MLP neurons of a small language model. Each row is named by its layer, matrix (gate and up: input weights; down: output weights) and neuron, and shows model dimensions 0-159. Each number is 128 + 24 x the weight over its row's rms, rounded and kept within 0 to 255. Numbers have three digits each. A neuron's up and down rows have the sign that makes its largest values positive.
After each neuron's rows, "fires in" lists the words (lower case) most often at its 100 highest values on Wikipedia text that the model never trained on. A number after a token or word is its count.

L4.gate168:147127123138144121179104092143183175169085123167145125141094132143159118126157117131114120086062155100112144143135122098126153098095145123099126092120157088096120139115109181092116122132099116153121140133145145157125113157109134083092124126095108103140091121118152145074082107102074144152121151173154156085121113120140086083103127100145103142125109130133132131141127119130105138082122138138095114140115101105143137120114125105092143121149143137119102093130139135126131115116124095
L4.up168:146119130132111133116128082112163156109162145131141133088145138126100185145108157161135125122084132098174179139131081134109134120134131152163104125165118143193149136145161120156118110115120115110132081122137156109125151131176158122111126126116163119134150100111081146135139096157120110116130113110093105122148159129177120114122096156152114148108103121134089143128184149097154126154157142108108088164132109129133111156135085118103160140139133131128171089122131103073120151140163105
L4.down168:144126121167101109083135159119132085122149117159118142142106111107159161081113110111146182112093085139127150109125096145091118116139157086160108138097099078124143171122175181165108153140118134141153152126127077154127085120120120154140126120128155138119169147132112113140126130138127123092109130135094174163124102122156124120138117164150134112141108122147155125118106147157120114148127144089170063142117125106101115115125097150114113138148117135121152111134105202146087125115134146
fires in: "as" 81

L4.gate325:110082120100171081143189112137139163100096143118155158137120170133117151136142132099157165151132138100137137131172170148161185149151133136133119151122153123104134110116090130128107112121103141132138158107124106192102131110117128092111132108147140142152133075132137147084125105134139107159140163112092104182096137143132120132143108117106124167122099099173139135126126112129149154148150150124111131115088190116134181126119171127150172126108165134104135107125155117116130145129137109
L4.up325:100162104099150098104115109160150140159097175148091122130113144120125145119138156084151092118120164149155098130129136103139089081136110092135108153141130130118118176121136134133161120160142120120069121125142109094166164119132106153137119143131154105125139102166132132095084181152119116099146111129114120166078077121154151113119152093110079141108150156151126143154123166161152154139109125114153107142141137136156131117147154121137127177158128111126133137132119118129083150196133105
L4.down325:112093108134117137115135190140135149156160124156097051123114118131118146118100094082138139140151144106132087141150150152125157128107138174143117146076122166096154100134144078100124095142100126146115131145105127140149111112143086164133158134151088148134120119179076147099141141136152111137141123119109135161127107123148136090099160109133131085118119150122165157155167150106137112134125079161131162121100153147104131156140148150115139122141125108107118110092170158138133106099094129
fires in: "medal" 18, "early" 9, "degree" 7, "highgate" 6, "top" 6, "medalist" 5

L5.gate212:142107133085085118146185157149127111143125139134099136160107126096122133118087130138114118177100128062108145085182157136119120121121127112145104137094113086144100109126127124097161106134131132091140168120138161154114122111124166090144125104158145146133126100101125131142123082128119104121076109080120100093104140111120122086157145142084142141137158106111141164100112138137112107114124117131132162094139098126102139169125147164140149166128103129151134115164152137154148163151139070
L5.up212:161129134171172122147143108167107136149135079114124129154151135113105154197136148108117127122118102151091154086158188144132154151133162129127118142134112132098126178122159119160141145141111117137121136126089140161114140175102129161104157114140168121117155084130152137160118127137145132104105165123138132153157094128129191124117103159133114126135141117153164137109131135142150141127131166113153137108108150109091073053106139125102091125105116120145133142103149112110128142123181134
L5.down212:122090089115121117146151106155111080094122133136135103162120139115155116118114123136154111112109109151086115159121132083156129118147133121146147100102102101105092114087122111092119135108154163119139104107143146130136101146167154102116147134104095132135091164127148140142112116126128159167121159114118151118121143133132105107119126146147132176181133129113133080129125109149118145170155143103149150154173159122136189102059171135135168117071084131107152104083119114125117144169132115
fires in: "de" 50, "subsequently" 4

L4.gate173:100154142100152128170104138124141108084136138209132119100157126138162120126119163141161103160110094116059107138122117106145140146134111159157134132099162117127130134134126106091136100145178116133161139120111094103141137114138136106136101106123141129113169132112113136139123143124139119155094107119130100077120146144140112084188154124107136185142113107138117090118159145099093151152128113124142164179121131109135111098106130119150167150135094089093128072161136148136134136103146134
L4.up173:130140110121152112105109152124093067105164123161158151137117118203129115144088125114094108106126135153114133141128167104137123105114116143144146112089124105120129135144121143156110112130074132159089098144134068159103145089144139156185133107128095126132171152106156096125111144129104164123098111193138120120140166108137138126102121165101125085124118128158125106143084114149163133132075134134128140135137113166155159149140092136145110135100161141103122114129139144106153147148090123
L4.down173:147191121115140142126120073105136123108127148126113108145094103118100154139139135084068143152117132121146114096136120126119161077141178160139115147113185145082090121146111109105109119132103128157119147161136137161123137124154111154106096141148117117120170121111132119163168132141135143142149085130112154137164118150156088099112129089124184149121117141178127098137120108125103127178119123167110135102063151114109156124184131124131096136107149099122134110121111134148145116123130153
fires in: "level" 16, "independent" 14, "independence" 5, "least" 5, "leaves" 5, "levels" 5

L5.gate190:136138139125103135154115126162153088120132134137132127143114117110099137122121131131114110107150147166121154151128146140164092148112077103109142139152188164117135152132127111152173154189139126142143114111154117109142149092153143115114102120137110117087070111119097134087072124151169141125170149152144161141117134124112085129137104131138127136107092109103109089106105131119102133137047143123112114130166106150130088089098112155133124147140111149138101147141104157144066125086110142
L5.up190:105110131126123137133124118121130107108109112174164089159108138147127096085126120136142120148104090121125102127081126121152130156133154109163126150122119128163080200137118116130132135170140086119115140106171138140141147125145099177118113130121114095137120156149111099094087187107189141152136101137111135136130130175130141133100104106106101088128140129111151113097137149125111126139131157115127106136091141170148171108088097153135093092123134171126137165178154143169119139116149101
L5.down190:106178119122140093082093130128105125151137153084110144114163122146142162142134100176171117131130163134145174151135131134131078095147119101123133137167114135104115091167104128146119130117117106124113083082080098109116077121122161102160163139161123132085119115091119129124105114149104169131126152120156122116130152127122147124154103147154115156126137117125086176164151126121098091144110126133131119098139095117109098162054123094094133102142128109121153126142151165135136118147110130
fires in: "april" 28, "economic" 11, "time" 7, "satellite" 7, "service" 6, "age" 5

L4.gate260:131112137107126142113117131175157140096115099087090168122112095096144147130112122147119117103144087103137101093168128151147140151078121133166137097161141145118156196132112135104139128087119129133090128187161150147119108127188126110153126134137142110138127115083150147139166072096125131128154110106148121085149107080138092139124146149152107156103086113143152105114105097115164141151133122116116139143123119150120106119111177160132125154128090106118137123127072135115130110157141128
L4.up260:132149139108136137103142100124119167130117112158169133147129131160111118116137152129120106095100136106138175103121123100115142115158191125134137092111119144169124128145130170143143135122143145142081096108146141169160151124077138118131135135124155126094073121166155133153179123141100169133123117153135140141113131121126133110107100173130112101151094101091095147133085148096169100117135146151116144119142108140136145092088131164126128157178063104106154160114123149163115174144106156
L4.down260:105115133149139160100151155110086151139126135156124111142138135123160117092128142128109155091148171145136162161155131115154122111167086151105145119094162162133130169128100125140128144099139150161110088132163149153105167166144164115138119115116149114121137105119089108131148107142122150114142113143124146148074158071166122131171114150118147152124084098112146107122079147086088093133154076111126151147102112149096148137112144156140127158144162100137113178100157147102127126128133103
fires in: "third" 13, "this" 10, "although" 10, "three" 8, "thus" 5, "courthouse" 4

L7.gate265:135152094148103149128078150146151131119125133146136133084159140156121113092119138094174101082106102104118140129108167120109153142150117144154109141129175072141144076108111120138137113128121154132119116139097093140104095124140108136087096115102151136138119174143139100126125147149130121120118103140121141111137076116092177109124129090117119136109054117153176167094115154145113157087136114154109133180096086136144129087110107140130135148122116154146168135147132107145139091124101127
L7.up265:137148138140132165116118127119143127086130133148088112138135133152187115129144160127138106126156159106086103140159129100134123107136157156129106119116100099121130081171123113154169136154163141135117152172123096142108121099182110128112112117114124105131109158096135118136181168154130101123125164127129165116156181134139128077103119103114081158152095159105138144143120170162123126098091115151138125153126143104149146077115125093168192136141125131158089142131123126172130104135138134
L7.down265:159112121193126129131137107115119125114135122157125148120144083124131148120171142124117153116121143147159145135146127126076153172147124136115102163136177127119141101107145153143062122137134143148117143118117142120174136096082134106141123128178125176093113144163106143117108117125134144162160108150149105142125136121094141136138145151138128122103096096123141234117113138119088112139125152126110137142109131151141106081108101111113117165144115122106132150135116157087077127164140078
fires in: "no" 30, "each" 10, "is" 9, "a" 5

L5.gate68:115127085147170151108146090105183158156102140117133091139147141125113127113109095139135117114127141152106162164158125118079154166138144101159151103124132150140163144134102105150089128087153127164111169119123139151080154113156149173147139149123149105154122151100155106102149136117132131078120097144128160150179096136126133116100137102085115113137173096091106109148143120134155164122125158109115161126152169125155116123118125140114136128087130110143178141098146108117097107080130120
L5.up68:127108152090091126109135152122134103156143136127104118098137173106122112134115111123095117081113153117144146162145112147087136136104129127128147122165122130166145101114115139100152131089175106157131132107156157132157136111125086149130108113112127118121108123102121146109149122140123156141099139168168160103120133134144165114122133089169104100121128092136103121135127072175095105130099132092148165114127101130098162122084173104190082107064103093141118158117167114102128141100138123
L5.down68:121120141110085142108128116138131118107131139135160106107179137100107135155108110141129141147108168130145151139102134099114122132157115091080138145153107126167089122165128149087126122111109109133176121118123123163129135142135155145153112170121077131145138106186140102129160139116126131116121084124127119160108138174116192153141129137138111125094160097122116122148123100106103074131142161122162107130180098123141149134076173099123166121105143067128084146145187134121137129140134121
fires in: "national" 31, "local" 8, "portugal" 6, "portrait" 6, "new" 6

L4.gate439:169146117129131126092160127084141133119160158158126152147162167142116093132132123088173120170130151155131126175099135107136116135125120122129158127114155124133135160065117081118130141118129106148113164104112140145186104130117078129149091112147116118149085096103130086108140169118137158125114133120162150104152140150140158171130102159146119112121156121118091090135108112100161168131090140074127149090103122141118155163129166093127125114114149096138146146151115166111106147139123109
L4.up439:145142132165120132102132072109170096118160159105130119151136163087122153139158108169115135142179123111122102175087143136141125096075142094099156159093122133097139113161136138160126127104131122125094110128168097138146149178149129097100111117129090123109147118170103089132154162156159103126118135110127121122139124141086144147147080120172139126146128093123139104120116142112142134113083154121180160160126135131113078082105160105157127139133108160144134118145133133141123118125152162
L4.down439:127119150110111145157103119190095129123164125118119134153148113129123103140101117091109083150158122150110134120161141168131153146115145157095128129149140146119108111136137086146166165162121116115130142129088106128125120108122121109114120178163167163142138119159108171121084120110120117122139184091115171091144167134104113137110102154163126122132109131105172133153143159109152135130162165110142127122157119101175178174131153114142159075145169107142140107135127128118118089127080140
fires in: "radio" 11, "is" 10, "completed" 9, "life" 8, "science" 6, "born" 6